{"norm_eps": 1e-05, "positions": "rope", "tie_word_embeddings": true, "init": "uniform", "init_std_qkv": 0.0271, "init_std_up": 0.0271, "decay_fraction": 0.822, "decay_shape": "sqrt", "z_loss": 1e-05}
MLP neurons of a small language model. Each row is named by its layer, matrix (down: output weights) and neuron, and shows model dimensions 16-271. Each number is 500 + 50 x the weight over its row's rms, rounded and kept within 0 to 999. Numbers have three digits each. A neuron's up and down rows have the sign that makes its largest values positive.
After each neuron's rows, "fires before" lists the tokens most often just after its 100 highest values on Wikipedia text that the model never trained on. A number after a token or word is its count.

L13.down700:496479448552441494389462496455524525494438498484568573471485453479454469439496523525526481623554403490527571543504553547556560573555494444423467498543505532542465577540529522474543533458531508479502512550489466489508541467457592457439577484417457474557494551477512469523380524410446457441419586620449520538435441537558497508522554518511436459462628504517452558522528573581426458445511523516531551443551463507487450619489509595536521514500501501463490532476503588480431569516524525514438431440426474468447584627535524471492465517489479480485553543479474465485487444485507440485422455505464553474437460537544452587537551458506470457551439549498457530545496476498518481473458450462479517401414540554489520583468460460513555541537475423501544473468521479602576554529516540
fires before: "," 67, " |" 6, " –" 5

L12.down238:451522430446601500458527457481471566541550545574511481448471566413523604424486492476544552551529398555562627408640518516535533488420554510458463561483431344501455510513541602544513493544567525407419528488459481464559531507561501544508397421499564607599524470470496511513520537518448536518427440495483471419470450422435489427516575417500480499477487479636515572572445500525571586512460616524531518523406488475489508519394493461511490593508585663393445465446514492527471492493541462479562476528457533486505473523449472429480568453512500482481496542589466435446481462476515569504523494517473483530424506563420511422520455577497474524443494491486511534482431453419473434502559488546502538505508465454462547478558539448501474569491514541387563486497364436473544535587508479
fires before: "=" 78

L4.down150:455555511488433544488518491573503494535452463505566587542577439453453482607479407574503520489494527534538475505489280539444504465535418489541443497522585497489418537532446507496573536564524606465436479523514413393582465518504520524488578483542515377568524516596442407514469523465496539541462567434532535601396485548472422561499469447542539496493457432528478609417532502473446515486500512523522441493432451410431515401446614519511524442487481513511504542472564559478530535471581456500505429537549551471399590492455486478464460487560546485509554529482565547519429424539501412485466515508543478534510471537492527487467588528406487662594476605406506433491503527483465483465448505484550501480568373482387479575533414492524400478455483557486450603497475589459436491522552529
fires before: "." 43, "," 24, " to" 7, " as" 4, ")" 4

L17.down628:437504489518506545427531521508539538431467542476435548475539504429570475511538432572509503450420531544442543520465482544471544425435579526451520445399524479543558503435523466568553451533439531517521513471599586498488535514479482556438582528452412528507415415435555389533445540590534503512519445526630485386504511490434598501518455513551511488434389538437512461481441481492501395468469577444426434547482532528461561662509552557486466461538492493444388538536468487501549552566419455449454621469392516501493575492478593495466492600491519516462464583525519503489447436534503459458536368447464498527454422467459485553572440503410564494527480535521570627490463495566523624483501520448464554508456496430369503545496503530501561479525469431561518448571540524496473532490566472
fires before: "." 30, "," 24, " and" 7

L18.down241:481526545563438521447558482480448514579461475482538418493457464540461477496513427493524526535583392461511463601419434514384497526522445585530404495531566552517537545517563488487470524518494605509535367557480553567561589508460538562497521558449495467464504562427479487480456411505423481537497509509411596547516464489433457536513589551477580491549534513445506534520432526397430512564445533549503423534500468543444444516430547468530459572465458503563518499424578498523457581499499503550535468546526494500536588519474543550411534534493576426440566535548473513568563555456484483604444492586485455516433457509514506499580598461497512519476465526504471500563610442480504521498394582561446597462462523509507424454505593515558533458466580488492432434503499533464538449517492435
fires before: "\n" 86, "\n\n" 8, " \"" 4

L4.down871:409445522579487378430454480547481455451557483555473453469510454515446459470550549499522461567574478468570583462536457502500526365568486499641496471603443431541489456506520570585494450500441478474589511582549434572495460586576531512523446458504415432544511521493504522430523442495453396498470514546485471430551499484408535505531524472412394614396547506545579505520453557446492492547563436575444446431503452438520559551490501478584508528447519464579454570459550492477495530501520405511474411475508524523482503584491494437630450466459517487554505480527541460608576523497482481522559528586512520435573469573537575498415546560448451523506587461429569548550496378496506451483509622484446504470456482488569486501525524513478497472405477572495476530555497527455512463516496602
fires before: " |" 21, "," 18, "." 15, "\n" 10, "|" 4

L17.down263:525477453456585537494507397546545466471474398523540496484401502592462501842547530543478586534397503417551389476630482472358478484524483522422512461449533449480552572519465415448486482512482609453526517522541526499594507486542417518509546499498496495576439457479548539452447525565557504559500452570515398497515534516425494541529459489518548465520498524577494546463448452462508507532505497538509525526536586395527434503439593530487552425524411419488495584476553552516460463523506507495467517563446569435569462443478565602502466456492498537604554516478512514531505460503520468558392515526538480488533445472455431528433493570534510501447524457502474422509564543499600501380476444454500528464574485526545534489476466583431528499498541494494499550544474465554439413504519523
fires before: "  " 26, " •" 16, " —" 14, " No" 6, "\n" 4

L12.down890:518548471506469426581489541504559566449576507459489539520497504559533575490515499479533474565516394435512465564570530453554430537527374448526472434563510432521524474539483488417464502467528453619530472565514539656450458533558468542468454523433504528509565523493450527580490570450488534501468441552481458585428499546500437508500513537521481504545445546466487615521506504505465510431444513524549525553509433545485430460443579534459560463535540526504423460498501552514611538453569505550517520487589510484569522500527453448502479491472482415470548408515586369435555487579523496463483486528500566482462460603456467583575521557556425451458408415484517472529442502518485467528463513516548506437490444467515450466416545500527475553399481407492608569489456491458558468484504434
fires before: ":" 67, "|" 8, "s" 5

L17.down760:550558513551526508512526550412476529531550492459465579531566468547437579538535534466422517530490489474532475514497552493541518520614492502509473522463532556467583568553498476639452488501428407514599560528576536514467498495456500571454512464449399566597455430505587552524487625470592553585542502475503494497471521529507516550475501490425520530537528522508551475561535462549507469571529514439578558456557416601565479464466532436543623495440474503566462492470368584575558519584397574524469596485486417556479516538452450531599485519489512444423525508431584535450518467552501477512590514509444513489475487573432494504570494522392551441485455544465440439551453569601415488478507464471571503464553565471458533514521499402482451482540497458558624553513510444475479461592476390
fires before: ":" 81

L8.down292:491460534463462595611507467418435519505493563489524432515432507418556552554531474403498534550517548527552497464458474454497443522522559405505390485520481477548501610589516561570529477542469544485444558527548432434608467645465561563501578467516476491559538558507566559535321509553518590488521457518505478389509545567463422503476530558517519444462458524491533585453550475560634530464455524509595521471429466490425492605391465539496558582512497425482577539533468486562583453502453435537507498492499370481499479565487463419558454525449410541510428546481546483494504511451456482462448522523563513464390478454433541486498502465560464559464472466530571491489508469512467582462616419480465566551485517524423468453417447560503463609456482458494513482502465496435543489551485530
fires before: "|" 26, "-" 25, "=" 14, "The" 6, "List" 4

L11.down614:507534529449456526504551428509532464512408479508568406470432508521448522515605377580568432476416467480471509486552570480520463475510456411496517501481464501405582435423608521472534372498472454547542515485476505494550392381544371488527570391482479541521580511498516511510467493533555554540587533569549541465503501491537481446532521469500516429488435551585496520473468488425490531507562559472588527587460496485578484505417484471545466589523546465420375485591460540522603554606417516468546479480504507517440509527553496458495481536528473556518568420473485486485520459479495454497487481540468425525547437488490516489522461531487585523561455479521552514487543450474491496535526583509518598623487477499508542424477476584581459513512480448466525520495430460442559466540499447
fires before: "\n" 87, "-" 10

L10.down724:488408553531466477481481416534507524498569470553496419495483507465517453596458477456511540392504514566483408481611471487510447451507472405477517594537404348476427534509514522607542480538433482511542506543466499437541511485499528560512484411464425502484540571462475496479452534566481464476514514626584416536580541614522441468452505506469524562569519495522581526512529579581527455517494539574429481547475534430357437531422481514464535545479398596453494521518503551455517533483451457503579488509509566454456544499559499457515500481556484574476533394490454502550550488423484468525437444556530537541450539531520478539504600604541581456452639563443561446468468465566545561535487525519455553462475430540504460594440579428514511512571525480470435491528538556521425427501485462
fires before: "|" 89

L11.down191:358500527540459425508552492458458424518465492519519542552523447504502532535536372475461452395540540555497526609468433590460516508436496447517504517560491472585524485508505487456517458553568408584530413459447474500494393546507417510446475577530381459407556399460426516438505471530548547537548589506517467509454538465557511438561497437511485489468605455567583513637526499472571506521492465490513549521503621495543405465523499453508553446592449551490522461573514509503534502541462518558468480515445507379454436517618482492458489592507596464477511471491519477572534530591516548451555535502399490509499516529502424562570461397520447468644481406510501530549478520486472612579599468487577483453503562437518456632430541445613560485507423582509535502538574504470376451431498575
fires before: " |" 41, " (" 8, "," 8, " is" 5, ":" 5

L18.down439:493512447458448564477466485513474491433498509485561460514516545528568563577513524514573535528555581510394500403495508448554508503480429531572563451461508401474455547537513605520487453497514449537524461441560492477436535484425515505546491591546411532448477442493515487523520507508440420536437530473522481447438422478546439509405442538522538598484371505568449488502559470443555517606460524516531502511455492580518429422429439494491551509453455500570479495378528409526505511516510488462483598528454555504430513511438511622473540528600475453418503489526468543455540462531515501529481463525494527526475598518498546450430422507585432456500505474416575421421510466634546498523457386427461502501414458397477464496494396494583552562563469443539455515478499496454514692467488524
fires before: "|" 74, "roy" 4

L18.down393:556495472479539484518529501576471568556467564562480516545519470514519590466556525437483503401521574524472510496490505487525516482528569413566475392530386620520503502450599533511421405450560505498558450454502472503483502476564496510526506597515521419367521532571493441457467565552495516491487464515512545566452410538489591477495488559515507524436476430502479494401445564489569555606467525407520528482548474512435532561443568528475498511577515504434455498466573463521515468458552497474531505444441637470526402493464510444449593499598505520394453487501511465400440534480543511521535501525561539398503499492507524454467463589535407587503517524513525446439516488540494497513520500463538460480442477472540463538413408601501427497480544569521520475504449446504446538479552536
fires before: "|" 57, "\n" 4

L16.down853:575565530574521517505540497525539442519655471493487472465413586523443576590493483547515559600536401472557563480512395527519469440530560492551382516508517596583479520489592401508510500530424430506481550580509579528490533395515483411486564471519508601502504454455443573462536476467489491534466544451455577524501497525419526447520480468527502497525396508553538406496580435436550429458539488479644446477565410551492476540512467493525470497530530472511532492500518474542631487572464526563530446460499501540587575516498431536492506435406560495491535432483520485488406535489567518469430529461557504446469494559607513428573531453466457435481472495549546560457460541494488467451619478545461543412503514567467554624542487410492468554558473511461521575507518589500469393571604432
fires before: ":" 35, "s" 12, " \"" 4

L11.down35:485506532470516495359525512496428432517609504506454542542488487450466496612511425454441499594522487490481545508457525485517512381565581539465479464551447502437494614429541481513560515539496491459532386586591545539439442549555576544493459567428577533511465446413565493602502543499470512509503535533445537476416480499518454458544566420591587431566483529501463490522456479490489546507495424520501516529532599524529545546508452519439508418477483386511516521456517491549461533480504496598453582610620498515498537478525573576468497498461460484431464559454503531545580502522507505387513497529510520447444533549446501544545557506501459481522496473515537465506507522514508495421488474520559526533571559506543422463517501473502447499513554469553517498566505447564503511434501364
fires before: "\n" 35, " |" 18, "\n\n" 8, " none" 5, " 0" 5

L9.down61:582452511467546456599516473530466396524497468465553549416540551547445533405418508546529525493535444476442481511462457504381495563472582496513490417430488515553555419494434479519478498532508501514437482434407461479519485506574598485502446547511584587537578458548563438537514490548508526489545493551514484416449467528494567472568463497494510479467570566578535574570481405561576460558493556458527502484429426470458588512411498461412468543451464601475480408510574475499493462519567520522537498468548482464468463521560520494451467416554516473525537566526498501551554463539415513537490468499477463525462467531462515399479539471487460524504497629458531554366554548506483491506452505489464510460503470571585553499451448616464488449568456390465526558516540510500528553394504568
fires before: "=" 98

L10.down398:598534562520526448449522494546424527485563442489488530555441520397484450485514475503517652483515526425561463512404520501432468449488448600493480508562462495504582470519473498578492559532546480517467421516526479504486424485646440503472507524487422491549507441463506456492473458499502493487507515406550502530455526415484441550585557502483394512486556411573554488470444367533512449527470481632407478424496518479473515476464536507515527507487457493545544476535542527414469484374549553430511447592508412447486571538552474539493512520540501558511467452377529545535414411484517603421467550427469455508487447504458479506470561505428565443549525582516509513576396547504468486550473546566567581538548448440459472496520546515606518484517541608514550541550570564543521622476572497
fires before: "," 24, "." 18, "\n" 18, "\n\n" 14, "\n " 7

L10.down664:425476476509468508580543485537510474435505455471478450459460461493489470333473454518490531502547445490493469533489454474506490524529574538423552445481505489548456474527463479473520611442501489508544442498512476562416427514575442494478479575534461526535413448578528430555428498450502502578510525474444510429438513517522549472493533494416406563528556478400462543432498501528415578472445493510524500527452452455570488425437547460581438515582457693471399557509372466474543454438543486528496448475540506521486475502570435507494495483506500525550503422523542514443467455450412505427474480469517525544468559438430502477485461419481551555453432449475445434478659471456503505489472389530478484458549430428537556451429429410612491510438520474549410572566509618494525479461582367
fires before: "-" 100

L9.down27:533473422555524555623500526472494516547461523514493521489478467406464447539526491506516419559425486454585458451545475588461505489598405552462403568499457499524588528565495551501443436472547454503495497538540574466508422581577455476546548520437520494465517471394500512573519468502436464515511494433473573502521456464476508419508435526596490533451512475600597562517455525491487545473645494479428435535490416555479509562510593559538437459641395488504583408510494491513518447550497409495535438457528552472597451565471560469512477506448439503569510426415401477472362428484572455546388458504557494447556498500494478483473517488504430493528534499361534490533505458558507482546361482444564521508460483513559520466464446531628523485565558462547465423526448520481461586498555498
fires before: "\n" 43, " (" 14, "  " 11, " No" 5, " The" 5

L8.down539:453566592590497528425504418447437600496499461474557468448499486421463519563459482499512476437478426512514506579559489466564521506513509441517449538414506560574386516418481469574514481418555535477522497492453532524456472556450511576452501588488529476462486493496427546510413492515508436515498468510556526468527474494502559504605548584459514529607551472501502561457500485487470494446543443501544515456462463491485539400487507489412627506468597565555446489516390508433477360582565515520523487423465439511470498582460434423421490463566471506516511488544566391536502480489362403532503558437481420474554478567521550453457435475570570507514478550508580438589508549519489501507484477527510586455541550499505513490515583443577553496443450508421500603442486490476522628528500453
fires before: " |" 67, ";" 13, "." 10

L8.down792:430506635525553453449466510486539423496424546590479495606518511503467501472534499566384510508556545531497512604372504574523476444532551521555551499442491458480409545566421504538500546510489545457450520454476462552490430545555407525477525541433460463588579421537602487529415553457464503526517525497511573427427505511498447459533620468472535529476470509418523514614434471510467437506447517479479514517577497413445464460526531480435553548526504464491557500598378549508552541494409546447557505417478501457540559532461443556545525518435505519471569484408517548551423533509507525463448464525504618468515468539534493496534475482468608394650419512482481503472515425487602570541540529431552559449481524486349489480537481524549567466427516548601471496486545658491484622546488499
fires before: "." 30, ")" 22, "," 20, "\n" 7, " |" 5

L16.down874:525544472598442565552479482569478419454454508547583522518510465495444508505507566507496465473506511581517482530501510502488486436433469410470447604576467549442489459538478461516475552536584568435539442508504394509458606530597459519448432547508532520506436564458430555581502529601474576432520448530523498471510480420505576469583548570463442486483556499562546575455631456512545414524548513541600481422518476362418451535487538469578516442528480584517542433573556504466540597437500511443480439518444442471426533493553442476496443481598507521518476485431546537508452458404483577508577451523559418450554516471439557490483623420521503464542454474501410481528514557591552522487484482485499561532488531555507577505482496520527538502462423531437549484490509515487537439500549439
fires before: "," 50, "." 5

L12.down452:451449514534445525548551415457428564418467530522658517482428530444502552481410484435498490501522448464477572427454469509420479471444505508490583509489480506504483388506506511451497487486459470560478492488416483555499443557546457486408499530463576477448522551444538430480553507477576502617455484585498476508493413451524391443472541549515504494480513471577498589485493490499506495478462453496422541521516509437446530454571589572402564577436472539485519489490521454516442638439485467472520508501472455505553483547503592503403519491605483358561473526452484443437533510484570550438459446472462632514439531491492501549504525435525501469606474526433519474487522494543607525533466472505510467551550532422428493466523535493553514471511591449553441581546516505554462456492528481
fires before: "," 45, " |" 7, "ki" 6, "-" 5

L8.down804:479357502486502559493529545438559440529451531542542486530521517600493548507566456519535467627522529468473423470494595496561498522516579461516447433499521497422500500526496517553538470455504589534555543566495457478515459511558506523490505556525557500395468556518505485557506512513535511542530448490509528391430553463615490498463515456462519496481429440510452504546462557454458512490469549524499486488540519428541548531558444543517403538531549520489475566566483485545440499540464463520526515477502442486477423549571516398420494522596468537548536518454488385425523499462502522425479577432524443412505512509515485526481479449448565522483533436463448402540482414550514497531448542558511515458476510528522540527386457492420453445470360489591520613433426505542581456493566502
fires before: "-" 55, "\n" 13, "hi" 4

L4.down64:431475525527518498540509563496530560505476571507483417457449501512589484458543508468479413549444477388477437576498510481500433518440466507575532458479478543593615433560525432514520489475442512488439487517493545501434497479481468495545589558479410470589439519505526503483449541498471517536394525408532405487486464555538498442568549440433514485492553516422502496584505450571533544518337471485466633488464550511494470498421472513494513542520494379479493548480460494480499524528477480475555561432447511501528560442542575532592519527516498513430473558501557478574465564566474508480397524554497605459510460378463441432448546483451456543468516510522574505483561531527469544446458559439565471492493411457474507486469579477501561549490465535534499546417467455473564422452548501
fires before: "-" 15, "N" 13, "W" 11, ":" 9, " /" 7, "E" 4

L12.down258:494455394567520522471527468518538554450487549455549548506451556449493543473553622498447480445477468475530532567483537470433450470536469560449440445509419639510483591454419668556552521573529531551498486529482404393533565548484488536528546564478430536522502468395477457397465531478396565541502566568552572398471481453501553606480455540445419465457514469522535533534415423535479458467469539598459541489545467484450514582609519432547509430435480530377523494584497572542540488445591414483534513461482508517564522594463522520508398583537456385517535566487589432486545522480504446491467530556596508547566568524526458495509525510515443441473374479517465449493498547522524512549442438515478493591477573442475476506507502537589530530574555415542390564523539471515509585489518580
fires before: "," 50, "." 11, " |" 11, " –" 7, ";" 6

L17.down594:518560534444543484481446465506460573497497518494512497485477505591477488446445481499454544533482459521540536488529596521517535503382521435471389526497547377523520531396515513602470472531479442457494479520508434467563425489444553404487570572509514467477554500502470458576473442457550419528542407517391530554555524463458556581481538449520539499545503571467536450624506589556556586541462553568545435530436464511583543454447566499454538439484527581518559520568457495500487515519431526454486507472583541567548487429483529486483497447519428568450441488417582385510473472514393575520482515551518563426411598548475569460466562460374503444537493505512537473497585531604493588475466483526510488466532548428509406536604455593517485556531590518450465545448482498507513492557490545
fires before: "\n" 65, "|" 8, "\n\n" 6, " 4" 4

L12.down547:633488473490519468541572523527575489499537516511500496436417448498507453498553481453412477452530551469432477579478558439424519540534574485509482553475471513451467503459507555374457471415520502497484435529591487528458583453558467470570546448522486553501567508499507538568568499477446547530454567441526430471451495399548442561513450470482531468499417457491461515509585464501408552492560541391473529523459406530507458499553519474606520456471507479476520394580602448619420555461500510471476488612549552499561457521423518542478509591537470473460497452551511513579517514590529611427493398468506475585462535477613488540502547465468475486473530332432567423418489647456497484457538426528467546462442433499503525586463394433535437442547454510469567497549520488455524563561505476
fires before: " as" 26, " for" 19, " to" 8, " the" 7, " a" 4, " in" 4

L12.down323:415548512562556477471533520478508602462557505571504425477487503555499526487463486658454479465575463480548542611517474511465524533499434427524398482420455541591422522484435471563482491515447496436562453514518472456572489522465485490597477567557497491494515488512469506579427479453500428485507430561543458395539482519468412367536661488505582524543586515437462443528477531562494451404493428571488499421451493441508469518425545613398530490515439524528487533561496525541525512508491517500499469376431505543422428580422495443611583497387571484505542600506523432506610550554531539471448550443503522476464509433478493493539519521520396505540446439549491472493618434527468404556452450441436499477484481513566508476541502516493497549525548559474551529461504449436571493601508530
fires before: " |" 47, "ed" 4, "ure" 4

L9.down187:461435450464501502570484566522523488515489495542541460532563474488490501459485485454445470482479490540492548473510512619527335570574505503513548448492560441453459488399530496479496451523401523449479517543528582493502514541419550483464514451579495517456599496488612468534541538680630459549408472547511518609485517536415568515522510536534450529544528484542507554524404585467612475487509521538420573434484537574547459510430464473503516511495506364463528553479427419526557480520485486432490568536591481558482493468521460402630552503514532548482580534527552426523531546509517453473424537543488470424465523434526523505478433504450580518562483583445469487439519502550489553542452530494545569536529455480530532441504499510475513566501575447433504558422461448521559402505459492
fires before: "-" 95

L18.down343:406460463513498514542478414453472512519500493506520479447595503577632503528459540478508558408498447585542414521343531488464531488569492500458474531479543537460608445494420488486499493497583468461538447525512517507533509512550508552458474391483460575434531402508573484618470508510551469514498599477586451450402557550431515549543575503455465552535503552467602428486505531488446517460471529512456506491503460533473365487450387575493487512463470546607485568509485477576480442518507527484470543511402518540423501472481445574527570543487523532514505408558477474544488502530475614491562500455478505523491440537488528518484546503523504568545491472525472529484457492519424581497543503581424556513498492553507488600544475493520519470574495522511419468390485432493475456543537524
fires before: "." 19, " in" 19, "," 11, " at" 7, " by" 5

L8.down650:542454506549486481526459454484526546462506601462512431569519492487443440429528445413427433530470498526491462446551526559439426386558433500447392534570561531459551493478529569421485487562554443429503433483581468408470566454419460597498393447460448467520494488572577482455442481488481490416445531585476496557481514451558479489423507549464494513529514493496502457503479534617512431539564531474557495553390522502504498502540463533660582467538571442524408446574431575565574547455475444576508607504434457539535450452423487467457458537467512465483445573493509556542593522509502449475495479484487586564454455465543438595555422583419532500490543445499573513492459485544454526454488459505465428452496595608497500394465498421454524514586477563468598483557617482508526512454480501
fires before: ":" 42, " |" 22, " State" 4, ";" 4, ")" 4

L16.down374:435374553677415511485551480525402513439496531488515534484569433518539483561457435500450463492426477487488440545447440580483545507416461532453523583573533520455460447434577591434445503538468477448481475520562454518453500502512416470514488458514465570519481465505580511525544554521460515553487603494519535548398408551528513558496540495642496445463511539467501390601449454541437455504440519448498390504530504526401408488450379478546445527509446403503476431607473475548553550488467501391490517537501506540585534503551573544486501588517510447531511453508452503529456509503486455536473439535532470532465516460542552560527533434465506554475514441530529492459458493535497624522493515485498485453499464567464510526504562393472463560501520565573546489501618381483493483484472530
fires before: "," 38, " the" 18, "ed" 4

L4.down355:454426515541473505390493458503552475598520509570515548510484523442511488518574533507509436508457540467540440457381500548474442401608438599475460416594445497459465572491481490502615520523522523572486535582474523463530482520497560431436634498509437492484493499503549481529478425500549522583445637458454510438489573496518476565549574532532518534476499454500566486478496440537542525508470460519482457491537463461486534458567536428564571470461394522581469551425520506455553478445472496436452459499559526445557497544499395521598482531500501542485511540450521540573413522439508487418475486518487543536584597511542445519407567530367433512597490487477550494497576559542544559414561565456541487550496569467503508544462499442455509448507515500521473557503479498392510477490535472
fires before: "\n" 50, "," 8, "." 8, " |" 6, "\n\n" 5

L9.down472:515450465513529564456474456491604505528506480476547478520491447480466452426461468518511572564428573439480540497453532636524504521585592501464457495403537514488471515572491505450521415505493461462548453494552521473484419473454554485501495490519466499546476393433555478563470562523553466463441392613546495461452520473510427614493518467528556492535517577493482460517475437543506594534460523515495486549494514406497502523615466451479562457602458539476444547509541477559545497542424521494481454536504495492481546533500451581544489410582510477479383433501535489477506441454479582545453518516393433586397418499532531403499441503413490477520513604489456511551381538519487561489558550518573579448500513515511496526557504540541447551605393620527531456479487491526413538554570477
fires before: ")" 24, "," 23, "." 11, " |" 10, ":" 6

L10.down692:408536411528527448412447566512605448429520468533512485557512564467455522465541492411482609514440495452476566541451552563573495498566440541495508477451520510427521583499458554579436513446433508476449474516523461506528461532509508520534513464441464560526522521375518419497397542550531586462394446485488525436414481476570521464486587462501547446572568484532446553587485464557429514455518483541447442507531482501496529480537579568464474483515484577600450501480455441474461481471548444494535468585495435519541455577364568488535496494476488590548560457490488522467468500462607572512613458452542478516577487470500489515523523521583494442553473424483546517461498504385511492525527453580558482520550584525488494575493522488480466523444518552415470555500456602427478421561556389
fires before: "\n" 46, "-" 14

L17.down323:544436449646474486413540619487479540506490522456478523520542509477492530463447482417363543474464412540473489454457503449432452540454536367445512493560502453390507490509467568543503456501444551521499622492510450522449500480464474487447485525510478503429467481494512509542502583445526518510414488486427483433454434401496486453535565427494520497447494501495535508561481606509453489459568603495452487511546563422484467496488434562557397522498517470503428522371572510604538496533436512495383482463507456446506609413414551474465491527495517509495500403551511628491525448483524461479550522432501610466451500546488481485504468508512443520577433420484571505581487552505478544554476540572489553484564488575509509552507542491483499465562465525516449482565487438498536476618542459
fires before: "," 65, " the" 5, " that" 4

L13.down83:576445446550505429510521468475587549467470431453537501606410520471493447548572498473576465555511544459596522510434526457508469460471416527581333521580521579484563507460546487496529612474497550477487531594513513546633548533487501447589510580482550524409426525502412441518545471524570459440493466427432451558537555526623480478437486531477584462535475610515546503486512472545467465570506531560515502593386432569429494545476514453505515447441506410636600535544581547476460489521380525464504504448546566410547548531494525421517510467494474486481519484515453480484427468425498560571384523536506535482498516463525485459502457471543449426519543510486532365569542536507548495396497515550462520505524507528544523521506498501592500473475568447502516558509493479510530508463518485
fires before: "\n" 48, "  " 8, "\n\n" 4

L11.down575:526532483526520484568467439451521532469512481581560494489483512534490471533570401521493480421462460483503544553534502532536498551523380420495554547438505446440526491417524514549568402478443598493485433510552535491483497378518459472551565493515517541587561597446562546403537489536528520576482486530516432515415467582447501455531565487536545427502523572472537554547475491452496474544484519538495504533582366533523574533506466532454539487566476574399465605517553503525497493471547522509608488539491560546548529460531528485519479584563579588448496417478486441530590539352518539438565427472518488454497440457432436545506471524476556577571437548520549483505531461502447539465402576506531538574516452445575490506346513537532549500502469393574411585460488481513519426593508420
fires before: "-" 83, "|" 4

L17.down42:479524511536563602499495456510419507519486448497519490500415469500518517710533547574502585493394468471504467587580554513449477526448468430384546470503561529469598537474502511548479421465543542523480471482502544510516577582391445570489438493460461406546520564539528540501478490592523517476496557442520454535634461552435500429492447481457557480491502498556476583466508444398517476515480433579488489526434631427503472563496589490559460390491416479495461499476507510536458460516431504445495481555489558462555495432492472543478524594605570488475464592475524623501491443464446594555475500582508476527566596548449593460475504462465573565472464549563515428519548592461579503492438409400520537456513487514478554519420534440508424518507495517513507566513525474432535513560381518
fires before: ";" 22, "  " 19, " •" 16, " |" 10, "\n" 5

L13.down0:428554451437470520500474449396499530558583575516529437515477441427461494496523476549459538538499479521574498458510577518434565554508576569592454500527554617453402545450468510402434438623476420428563467466563492466533538537478595527533483507486533451418482483442476539573447460499582538571434474494605477477439433563528433469545494568527437493446472435506511453426527490429514465480423594499507413499454482465520459487474501501458521528509523485551440412393519525558474595476467605554524533476488452507476383516539445590660412517454547523533446574491549509467463492507451527550458555531480543494525403567537449583514587486520479553614475458453465463553468493597529432626555463476520541533396469497609518543547455474474528496470426515468509530602603505460541498391510499
fires before: "e" 33, "i" 17, "es" 14, "ed" 10, "ee" 5

L17.down103:432457530601546504527444476442501498553486485491436486438515524542552499471520402455515491475437513473522527510518584582407523608459516524497555454424411527486505549552450548554571494480535517420568516519565483415500512413473442582558617539502520459557459565501506491447468456539553607493574571514536527541452459554515511557488532448536584640486508568452576552430506473414537526503504467448572447440465510559420572546512450532487567543485428528483452572484478376496501494550527548448485452472432414563524426536471504513641517537548546496506390442469486647555392488538384545527555458563436604495529440465548540464497442518433522460577530484419586538520546459611442465496333471486494531456483526451497444479369581452491452567540497442539496476478545450484546553496516548
fires before: "|" 74, "2021" 4

L8.down177:476549564530541483457457451534542461613492580507452631458468483508448518608380504540637574557473449453615478570522439501570450432467523466514458531463545484528546499470546535470583523535516554500507471515475527559534575498529436392563628590526547591578452523426497484454525583568475504437465518527528507560537436414525447409475486495524463483500483428520439622504506513509566526465441525469498503499571555383390501538415552515515440550381489551563520490507552501445450396543440487543418458399483476507525569512481529427434480542579544457573415485558556454494484482530570574486444491460485443461473509494469566546520563558581552538425432492530451529453566461494583495439419585385476498537450482499508451505477471533633509529503598506509534466511447509548455510566477469
fires before: "\n" 64, "\n\n" 7, "  " 6

L17.down702:509547480537531602461471512493397488538451486526455424468469485524505399543517580531484477553527482595491493428523493506555562585413529467547394455522467504552473560551528478509359432475627539477520486496451518502521500558535498465545417474639475491550549465529500596543550494480453483488474529553409488508510467482520470400461449491503477481579579462395416452503522497530567407478469512509468436493458433507439450556442477506423516451486468464439431549497523584526477527472470536544479533539487473418590457418555450399482485489579531493460494448510528459476540563482482596451575554533500493480534554491491522508410558405510545513449535549441544478540559436534478589463578461546571502430539486409521399462615480507527385517444463367549630456462494549525536455538532530
fires before: "\n\n" 30, "\n" 15, " The" 11, " It" 7

L16.down681:464498505490570549461500550534517410518519492544549567470470451501513492687535572580536500346434515540454505482478527438534460477584494520456434525564516479522502598468548471459484534471498541513491461517466517473433512557646463557543569487518563487502480524452481539529515432568514451427535461561565477483549427557517500532449456581468598515415519513551530580557468527545481554500587536533429476600522577466415479468446545530509585509584475498529552453515522452558508512486444463517482512549498587564495580611613463476475467557481578444427439572493477478516499542493533446566465512510497425532559497510460452451521447483429499482602524467548492532479436500551407549523497478420605487508520571510476453396567593510568493466401507558536539498467490576553365526482405478
fires before: " •" 14, " USA" 10, "  " 10, " RUS" 8, " ENG" 6, " H" 6